python train.py --head_dim=32 --init_std_down=0.00456 --decay_fraction=0.794
MLP neurons of a small language model. Each row is named by its layer, matrix (gate and up: input weights) and neuron, and shows model dimensions 32-127. Each number is 500 + 50 x the weight over its row's rms, rounded and kept within 0 to 999. Numbers have three digits each. A neuron's up and down rows have the sign that makes its largest values positive.
After each neuron's rows, "fires after" lists the tokens most often just before its 100 highest values on Wikipedia text that the model never trained on.

L6.gate76:498565551491463454499490494507581628531511491499502401414508499527498556506500529459479596448464467484538493469575418500480536458387535524469467442573497439434495479448536522458578473504498502460485540572548485450524533544445447489504495563464506542526319612490466564564507459495470551526
L6.up76:508414460531470429506514507426509471471537493517547523523496510449621448507528534453502521513474472466505491574450560535520575403530504517535482603567472482581550572524475571481520550482477526541549509518463534480465450381516543512579482485517492527516547416518594487425586513536570531543
fires after: ","

L6.gate393:487567610562529499509497517477432467474420491510491463421532572503373428423450558479481446447612489444584443481483585461514499569475517405567443562495468509460531495452529454441566506535569452490560473457547484509527523565499423466497462581429417406441590568504435510589567473573407438489
L6.up393:449496505537517486481581438419521433551472484491496465553450602417517427467533552563542441506540414574609558489474494564577445523457478583509518442442441460461453567556567612485484604493425494504499533557462520498531477450482454451534528566437491480510547486483481557467626573465443455527
fires after: "′", " m", "op", "A", "M", "18"

L6.gate50:502463542386370516501515472457524488489491412476527436534514524515537533413596609572471437553580499498492425594450448500428533589479539508446586523440543528437481423552415487564590481513425472567514513351481471480433488552524478503484483499608520569508535583486555482592424489479648502461
L6.up50:534456398572474475553509517516481520558492520410403470469417586398591503466511540435508443554611478530519403543521450508519432528547397526432571459529462517539586450546565520546480482401463575533521422481414482567586479532482445466540568522505446447495529514457502460481479514597569498535
fires after: " Candidate", ",", " %", "ing"

L3.gate443:386551470459461606492430450527422526528477527544519501514440525535484513496524549505519490540496466608508545487501471530442575507525446515487402605524484553485492529469471532587448450443565516537481506501489484437425473551534457475496460489543407488500488518515620525509504488458469468506
L3.up443:533575495475443513467437512559533486506478493561392524523458524551532454534513559440464422491444433512429565410482547437420517452544493480459475439435489456517400552513393524542415497455563501476509471571411513577404535459498479472538544498423426482440511476455472548591526531508537454386
fires after: "I", " P", "E", "SA", "V"

L6.gate137:486497554524483436548535429477514510504450459504528518464487470563515551479559472496473580476547465528581476515556419482498550521518462494468499520538553485493511476433495505549448490500549512461600548477409490583501495441582356608429465500446532408479560554548529552487525501542522531476
L6.up137:595468505475469420540538538410474466481548519497554523492497549558475550488456569430543495511485497495474510470524511538483510514551529487560486540526457467527379440568508509536421545358440466470429510449619514547507509547495502525502536473488473531434606522506529465529531611548411385488
fires after: " |\n", " Votes", " %", "|---|---|---|---"

L5.gate81:490426608459500481525460487581576533494481561510531554513435521492440506491501553496472513391480564523529402482572501433468447520482465459534617484554471556454444480460458576437523430583574425490532551565497508472500410523592565546454466594584491562558476460490524511470567479432554464515
L5.up81:534501438494513468417556460489499499575571515531476566452494480472464513491523477477484501500546498566597530432501572452501486408581492448466484513457427587553516551438541542393527498473563420438461485564509508509489424532429539494489552550573440441431455385499500555494474530490499509515
fires after: " in", "18", "19", " col", "l"

L3.gate162:442462539496449437516420589560455460520494385502483476477478519575551521428536523443512577563526587476490434573557501500532450430509577535541597579586563498564487409522449446450495470528447341475541568558473533590490482519567527510510526423461599473580558548487442476448545588514524546504
L3.up162:546589516413508494486513554612380451472502494491545559494469478567496526386484442426492513514430475515505461574561522557410526467477571449550498536494428571521424416472467504393527422472486412432554428571542396545505473503472550565573523503443526524513514431493483527516576548529455567558
fires after: "20", "19"

L5.gate352:514458571517577648431496487537502530428538564481469584480450482492545467452500415471461422521575533509536409558479462502481533469447461521457519544542554516562492401531507546427571463429527547481441443530494523474595546566545492515495565464463534455411432469504528377478462440427452510500
L5.up352:528480525493472509510551553583510468576512502575605553452512518443489446446462450503472537432451527534489539490560508580442473532473480506407523522458498560490430408545448523486544559543545486468487451601458533408431578514478471544564491334495449511460467568469456533471498514448507535467
fires after: " the", ",", " In", " is", "al", "-"

L6.gate24:520534496424490535433461526524520499539590520533599503501514602425530521439478543461544479485395548529511566477532531490413460444388490566571532522508459546552493507551511503516543361427496437465411547504628524555627588544511553473546500526536475536494440529463562584469576574491607415483
L6.up24:457486475539423492520598452559490571444493444415581469502446547541457450567444594510412505507512436533461478505494588542515423462546515460551404496468450479561526580532500442504479513501318539499536457457520565515497575501557512457438469450504429497511507487499441553521459489447455414519
fires after: " (", "born", "19"

L5.gate417:466444406527512460448500527455500426526475566499515450503429494490442560509418500428533533635542466508496487456545621454526507640514479552573486474494541540521552452524449416516530584492467515418540529457506556585521486504425443399540490531445533356505529556575472471517448521472531452567
L5.up417:590472495536401540525478460443527599436525486562405528476512496482472490453501523500511442606423506457471556479459482496527543496429503510427504604501552508482533500510487451457532507526410482468474549461459571493480534483439481485526455495434538550588579504573535503452479574495572543598
fires after: " ", "20", " (", "10", "^{"

L6.gate46:575490542540498511489383560499597503408492477560534537459511549497542566462479433550564465527597425443528524509531421459491555602518470529529542535459521546471585521494526510607451386451567477522579550504522509538434538498490529534570629424517544526487568449494525554430455478479456479497
L6.up46:445448497438433590573521586418456485459557527538467554593510442509559527518487461451500500480555484435488654562551461458537464443474495451464584513479515522504428495466428510494522458469540505520540465535447411425545444496483498452529443514523547520443455471616636468510441571472583443483
fires after: " |", ",", " and"

L8.gate69:523524498456458454468568517473478512554513409521433485537414467553502552417513415574471434473402394545512522401489429441460495482399411509448499496467529563515537588541540451533448628476497422599458461489463505483408551548589429477554540479477558455483450546493552540458545454468489514485
L8.up69:571586537461441494383505525501511533571498528492472524453413482593492442461497408545493459452527436500470414499580481380531463478487473480499444499509516576458570534422483513453555449467538506482458460392509425440416355507481482512562436512515485508509475521518464516456470598456445454469
fires after: "|", "°N", " |"

L6.gate202:511523428467526470495492572495498444477490455583457559463528580508545549503472443514488530509512475500457399487515544483523548475519450454473569517481537505443547462543432486442443478639373461558548475525386514563549521508536478407555499494352516488372475469565446506472520456477551531404
L6.up202:518476488466422475472472530540521558513467435462520484518513560499587473484454429448497535451499478478427527427430416494509528424545418459537573497514481680449534424495481538493570529519473479528507541504486482462494443484428574515606484445589494474516502466498488543581447517454506547454
fires after: "|", "-", " |", "-d"

L6.gate5:489570513526523506528507548409493415545470481435439513526466466540448430472516455475509553575546578537538533565522431549459546533535510407458460473484446434526465515598434534504472442482551538465438529570482425498517537576530428468498466494584460532480581509445408482508498504476443467454
L6.up5:520568537505464581573606441506570479429575480361527576442489456406535495502481518524455525489408491426463491459458442503598552510575626564487451602528529453526540542429529485491516435459481579576426517494534458397526549504386532538490485502477541502459479468574485484563476469455411600471
fires after: ",", " and"

L6.gate438:492472433465554514571627506460506453505484537465471531485514461537562445541497517500547561485452459490439485642522449459573393476509523501394542529515473486449511438411585471445461425560602572469398569583545506453409414582524558505508610495496518488528499485504537499532470473491438500527
L6.up438:588465466518495552417460451533478502548490482509474496470511371491568544508425514536440424480396468512522553518532502447445554502397480478512511589450592529481467525488432393461582443475469527431438518465463441520494536407488441610509449484455507502589502436472494427525478499519531581478
fires after: " the", " (", " and", "|", "-"